{"positions": "rope", "init_std_o": 0.0, "lr_mult_o": 0.849}
MLP neurons of a small language model. Each row is named by its layer, matrix (gate and up: input weights; down: output weights) and neuron, and shows model dimensions 0-191. Each number is 128 + 24 x the weight over its row's rms, rounded and kept within 0 to 255. Numbers have three digits each. A neuron's up and down rows have the sign that makes its largest values positive.
Before each neuron's rows, "fires after" lists the tokens most often just before its 100 highest values on Wikipedia text that the model never trained on; "fires on" lists the tokens most often at its 100 highest values on Wikipedia text that the model never trained on.

fires after: " ", "ett", " (", "–"
fires on: "199", "200", "enc"
L4.gate411:127174126091153126136104179118083133167135129142155163110175164111141145131129161095130151133138136182140152146105091115133138119071152128112111155094148111143133117173134167087147150127088115135081093118121068076087076110071121116110106149124111175126146164112131155127166113112142106102127105138127091130131135125110123109154129144165122092119100093095091094140116147129126093101150122121101092091151104160109145136125113106091152098116093158131129124109149162100141175148181121130123158097151129136086105099148116086165145146140132137123124145137127143116140139170123113156
L4.up411:153145149107155115160109161081096083132132115114105124112128146177099126144124122063134190139162175153151112108150109156114168124099125092066133110067129150131097144126153126130167137116106103082133131141177103107127131116103105143112120153125092105106117109129090127127091149114138128125129153125140167125150123120088173113131119210156105148163130098085129134126121159094144128117151144111106089081158114146125150167097129107121156103116142147104085121117149090100150162106180137094102144117106142145099119119138105096100151121130127160082097143141165152139168155142148109156
L4.down411:139134143126124151120128128160106137123129101116127146086108108106082149159143128168116131114105159140143101169096133130123119190133082135146088153090129097177121112133077152059172116163151134154128093140134115119140108138087122129088147119144132185119103119114100139126151092106120111128119169157144158122136105218174154143132118120113117146111136165131104125177134107149127129112132138097117118127193118147123143128120109125168097105135075154139099114153107125111132128107094117106127127119124129118110134095121113148140120132121112159144142127132129170133125076099164120150

fires after: " ", ","
fires on: "202", "201", " ", "195"
L8.gate49:100104134154187067114097134110124115119145161174112159114138061147105126143127128145123103106124108136137101134138154134102123098148113132150118115161116170143147149147125157113153152110140176163148146106149139179121100143084101128150104134151178136136102119096112136111120136123184134120119097137168161134166111115086135110150134116130128103107121098149116080118130087149129102106109131151142087147151124162136148127117132159102150147133147104071131115118135064098137145149132104144136130119085160109100154117128134152100116121157141098117164133098106164109145135109164149106
L8.up49:131110112147132142113094136114121105143105150130162096151131138112171121113153134144125125157109159158145141132098104153105154147105144161156093165095136132134116115146158130112089109155112117119120123136174133135117121094184079129135134117092126095137098185087139112152141086140114099108136160107169141150110121137147122094113129110104165104136121095146103127199160129132162125137165146151102098112094171139111105081108112085123145083141102167111149115100106120116117127188098179144092110126101092111104118152147159162085098147100124080139134142158083096158142135122101123140
L8.down49:121130152124111105140117114121117069095154131140125124078160111115100142147168147143131162099120106133106118144075140147150142090156118156165119094148129163164144155180167122109121116156142129139140153130118146126104127154137114099157132139090107114090132137161133127118150130170100139151133100158091130130159111072097195104121134128123112139131096122126130123088064109138154150115105167131157130110213153145138154137063110125089101147123134115098156106119094101121147130153145150110169140127144140133113126105142121093147133094107107155121134082128122155145123135140110115142

fires after: ",", "\",", "),"
fires on: " and"
L8.gate590:125068105185136152080192137112111119097117136109088143214085106103134126097107132122134121143139113157130156128134115141175112123111151108137154144123116145084124163065108124138146144116105089141140174141139124113115149141123112149120111109088141131135124168124136100119151123118121129104126081113136130065173156166099125171176151169148127128164085117123126102140149146127141148107124138132134135116144122103155105136103105078124095125125079112112147120137129106131133082181120158097122093143126090126130123141133125197108107132122126118146114125102099159122145149151115100124
L8.up590:123095150109148133176153130117108115118140121138145149121116114112150138169154130164123132069140154108154088099103098107120081113129140114088115147096140150116133147162188127120097132139102117134122123106146134128119124093158087125131117120114134117119134141167133148117171126138172129151099136101182089134116120116110122134121092134127152126133104144146121175121111105074108167139195130071136186100165123114161124168118144121095157160110113157108162133163103090095147069108121099136087100148140137109129115138149152141144147045154133118106070128126156127117134182098112116089
L8.down590:159155154109141164122136175150125140088136112140125130127127171144153118128129105103086153123137151164061132135192119109133131154116126140149155119153134122129096122143115110127152107157147128145168169117110126114154155111103095166148117120137114134139115117103111128142130113102094145132113097097107126112138112239140143159121129124149115178098129119111186153121103151133119158062138147152145154088153137096128131092115122144119104128109070102163149142086130150141097157149133155095159109128124087136073168120135140107129154120119129098164111114142124159111116136152141148116

fires after: " h", " the", " a", " d", " w", "s"
fires on: "ot", " main", " proper", " right", "et", "ire"
L9.gate261:113114122099122125123160098143163131139122151098091132089103140127186113106087129110106152133108082150150146109097105142130153107158133154139123138201123140110131132129159107152175149083108138159123113135130113132090115086116130170114142092143132102097129139147123129161138143124162124138142149110122123157135059134130138121162145148075122098129116171094168090120143084101142140130072139172096132117164122128094173109124138107117114130108129104094158152126122085120097165140124153144106153107119106140108143136154147088171162113128202156127133170123145114110081121164113112079
L9.up261:118115167106125107103158158130158156144160133103124127151149152099141127115118141124121114154140104135146140135147178133100100104113140124090140134113117105117169175197136107116159104146121133169174154109115159089123100164136141180151091076160095117151121113124143128103137132146141113124155131130086129075147132105109131110180102061128108147122156142138160177127115158113097122106105124119115120130151137097110165116151114125138130128126125066078125097119118102134137150125143116149199131103155118121119148118115149116145148115138122094091147136145122139170136148107196137169
L9.down261:082110121112113125113160122128150116159135101118104111068144129112119145121115115119138131133123119183126150118139157164174163085122135114159145158136098157129101123120122173116110141115108155122160155143083144134137138144116122145159100138099120089157161133137107138117129165117135112151148126135071113123129131148104170152162106127100141143129136149142101152105100121142120147088125153131117129133147134121153119056136088108109142136131162114137150128131134095083103153121112104118146102122166100120122140135146124165157117169156083129098115161154124131097099129106165108159

fires after: " N", " O", " Th", " R", " T", " Mal"
fires on: "tt", "ays", "ug", "iger", "ing", "ess"
L6.gate443:153154151155138094120111163121167110063093142160132113109147122205133136134130140162101147108121127140155124126091116124124141118117162114143139132103125133157164127096114139181130132115163164117136143108180158146104094083127165156137170146155153149149138154138138146128111132155105112154147114127118146122138098120078141113151108135135139163123155131126172115097134129117095125129117093149151186171123167161096146163139160133087114144138140125122105121136114136140093130139132115114131092088135180146108115157128085096148128134116137127130076110093137111120180155112160111104
L6.up443:106109110138129139091128161120128120136148107083147108147108106112110114118127112158090121139086131116141112122133116133112113130137127109126137126116120124129165094099163180142133121132157154152142089151148175104097199097108078115129113135125161133130171128144098118166155119155122107107142083145154141142141102148168117094107139105148070095099144125122115112159160107157117144087162128152112114112139103090154124133110117105100119123133142092142141105126120118158128123132141123094134098176126135119114128099167128138141144119136137145140102093157125143168146076188103155164
L6.down443:105145093111151076103117148116143118140098129107112121129143142131118108174105109125110135129124130145102193157109108115134091194134172116185113116126110140099142124126154130127127096134126162140116129149122140100151126141163109165099140141126154130140215119178139113140133133151079129135127151128141182108139118118121127104071158115129118095123180069130157120134115136098088102190152098100119131127067132096146167138112094124115132160116151128162126110152177124110095093129102126150154152126125154116125137114144129130136152094168147113127096117146119167120166101165128133089

fires after: " P", " Ch", "p", "P", " p", "v"
fires on: "and", "ra", "ro", "ing", "ow"
L6.gate22:139123146178136115139166086138116127140096150133099131126121107119135121149114093144142139131091134102175097129136106136150123128121122115162085158139101149140157160132139129166130085112149167136078126112100147142150148091086130164164114109100152095100142092173092136145111117157103138122143117155175136140091148098129131124137096165191148113114090148084137111114102134136132109137103126175159130106147144153108148137152125093173119122146130137134131086122088121173140143107151135098136136119113137132140138113161143086123161137147185155111120122109104105124108132092154128131
L6.up22:089137129145091103121116122114075129094142154114116145133130123105109085158136130153141099128108115164129122156134131126121103134121172133137088150126087149142108135109069131133109136183103138126173098133186127119162086131099138147138155129141103145103139111127120093122090121077106135117109070130170159134085201114097152142122108095139124163132144155118157099138160140117089132143134156105152099123128089088084163164077104141136137133114084187151143131127148120122144107117138150131076147112135146126106139111165133163109099097122136118121141096138121123067134130121121138134
L6.down22:131112123145138113120145096112100116137142147122133169145129109155105111159142111143137122125162140131126095144163107125151118086116159172169114176169115149130118125125127123118133134157180140124130080139157124098143111162155134181143158104099151150137146155174108137109116145072119121158108087139067140109119129112104148134162087070126124132130158116153105144082127122095131154081110146118110157131117139115113146127122143169131140097109147137133160190160172162126107151132117145131129167142116134131115145197135072152119115142112119137131145105160143106150065132123075152142

fires after: " ", " (", "–", " to", ","
fires on: "186", "185", " take", "187", " sugg", "182"
L5.gate26:118107146152162084137122104146111130119171134152168143118124106133145107124116147137081151130128106120119127137110132130099171122106148145168098171110124149125174088097175149120154133153106141162134122122157129129154146132150143159076087157121084119116144118125092124136117120117106097118191142144146135168090139149129108133096097107155169085109144171094120091121129124155112116091073077132147129104109133085143153103117161176146128126132148140176133159140120090107113101168134115150151104113120126110124120136101140143111110147116126139143115141107141144149088103071101106119
L5.up26:141126131114138126140110120145113100097154130101089147132109150142130170093141147125127152121117160136151131095101153104144154157155117164164141115128113144157109129102124116136110137132126158139137134128170107138065141091127128165092101103132130114118102146110137115111095133123142120090109090139152095101086157131153131082163131143119161130160129144141121117169114094137143141106133105113110116113143145115110111132128169122131176123171155102109127167163169131110102085137143143129142085086165098110165109129140137169100118150161150086132177118111156105132139099091125168118
L5.down26:105104128109104148110124126149133114121147163126121136108109178129093164114140156091176135112111188124135158097112110136176141125169115141136155135128140123129102146119161159118110127116115170097136131121176103144085116108123154136155159117095142112145132144102118121124155128112162126097110135152123101128120106139136153084151112109138168128130131126143101152149091099114124142152123099117167116109181093124122160117150140129135100157156101136101079148123145144142093140104131132134166134105164119108171096151116121131124148134171110115128149074124144107169139122062118137103

fires after: " ", "–"
fires on: "199", "201", "197", "200", "198", " ch"
L11.gate182:143124145152121127102147110145149139118154142174118158112136080112082173114169116138111126129098118084145112154113147156113122113157140131153134115143114165117102121158111153077153104122142117129101129150106138133109111118134082114106133134146116124089117140097161114137090124147106083148141120131154155132108128145174116116148165095131125147136125126127084140188080112129147120094132142101084118116143112126141113141139130106188139089144099171131131128164151164145140177101129120136141125140136092112115146111175151106116110111089119130168088152148151122140143127167111153172
L11.up182:101139139129145109160131120145129128088151117119117120098114152117154124127131092118106105136141144107093133132126066161127141153171136161131138153114153146157165134139116123121126131091129133107134163116173111091108115120099114142121129103109105142152159151119127125160166117133188103144065106084148144145149137130109152131145133162115153133137104113195120106139167140127120152114132128103131140153129123183150120123119139094103149045176145139137079112101113166134118132138149158096131147112131115154112169173127156157162125122074099115127119164110114181078135094119121160142
L11.down182:110115130157124107165121122129150140163153132090131123101105119110130109086151111156165134128116160100129144133115141180198107138132130110162109134123095100124151144085149093116141129129089093127081119149104119141149163103069143145126118137148149152143090109148120100133127139135156152152147113125100154131131096162133138132133135109082142131099114154152128142121119121150144107178111143098110166110119162129137098095157088096113073129165123099108091148095114148134131132081105095181176115102145142116149142096126128108144145125102137136097120135104147153143117147148158115156

fires after: " and", ",", "–", " to", " "
fires on: " ", "201", " served", ",", "199", "200"
L8.gate494:130110088183129131128115118082133127090166126136152159152092103175094140092126102119136119077138117118124145100157157160107111129100156151141118114098140126152113111169139129107116123124116132146134118106121115113123136126129103158092131160069115130118124164112115124079110122114143146134131097116093156158158167147127106090125099150171103115123131096146106111117098093098133145079108138109182108099143137109090086136156134097165184156136100102097135109112125121116118102088137134131118135123102138113113113126133125151115148144167095113121111177148069132153127172173148142128
L8.up494:085126181160147133119105132117103113129133127092107145149141093137120110138134142117149113118065076130157118133109128126138147142124140144146104119144114099105163124122118121133133128103083128137090123129089135128164153149082092129095083076156099153107133158102127143155143137131109084128124114107123103108176089136086166092141129121106156155159125124146149170188120116145144133105143140148088161123106168161103129135110139134150139073095132114141125126121137125117132122135147157124118134069083125170139133121137104080131150081139128151160142140133111142128115115108178089168
L8.down494:106163143132113120108158076146116127119162158106094132129123125126127126149113125147128127109130114158114097112107134143176132116126134102144107118105137144092135086146124094160111144150146127097090107091103120149147107123147094133116125115136105123079129181126132111150130155108125139093101138143158168132107171225100144083149131131118149122090083095157194159124141123141106092102162113142114106158158159132129130095183128079155138117170108150113175152116161113138157105133144142126102112145116151130104149151121145105116130156116151111105150127130117143076092100153135133153

fires after: "ap", "P", "O", " p", " P", " G"
fires on: "h", "ter", "and", "r", "at", "ater"
L6.gate388:117091102143106126144090159162093108114096175129124121121118152115121147080113162140146103155099148136100178138117119132153110125118142140148117114112133143089141160144130108169149127118130170113202125112104117178150139110117173160167092119083110132163160081131142154101089068173127137128155138121160161130130116114128152137166135169121158105089128140130161145162106101088124077119117150133138110133136163093104102122142109121173141105106113091128105083138137147111111135146162124162109134131109141129147134082112158154146080121104149098155150102154130102127103125197131140161
L6.up388:112088117148135142090126119185114151143101162137147109090167177148150126165111100164099122103107134118132120146129158125155150093125108109122110124103170120150139135131137158133073110193113162123148127126144151131166114149150140159160123148126148150155115125137114096140083139109133152195171121172140146103083120123115098145111087148142125117121099130112131116126098172136123138129122118101107132114139136113149131110097127149085150162099075110118117159056143099158149098127121169130139167129101160086146167120128080151116128159075109147130120092143131165136139118116113133106
L6.down388:098150138147129136104112114113144111159143117124180147117153132128159152182103121152128137125138101152124084127118062134099139130150130125180127122145119106086111130166188119150113119121165138176119091125119125109141116112120112113107109122113105151131157173121152145113156123136130146178155113190086075126097152101145132176099115109085164124112112152119096130105156110114155119134140134128135145131119102122128100133139124099094130140095113139150132138121094158145131121136124123142092135141128140121154144172141128169100107137156142093125127167132113149165063108153103154158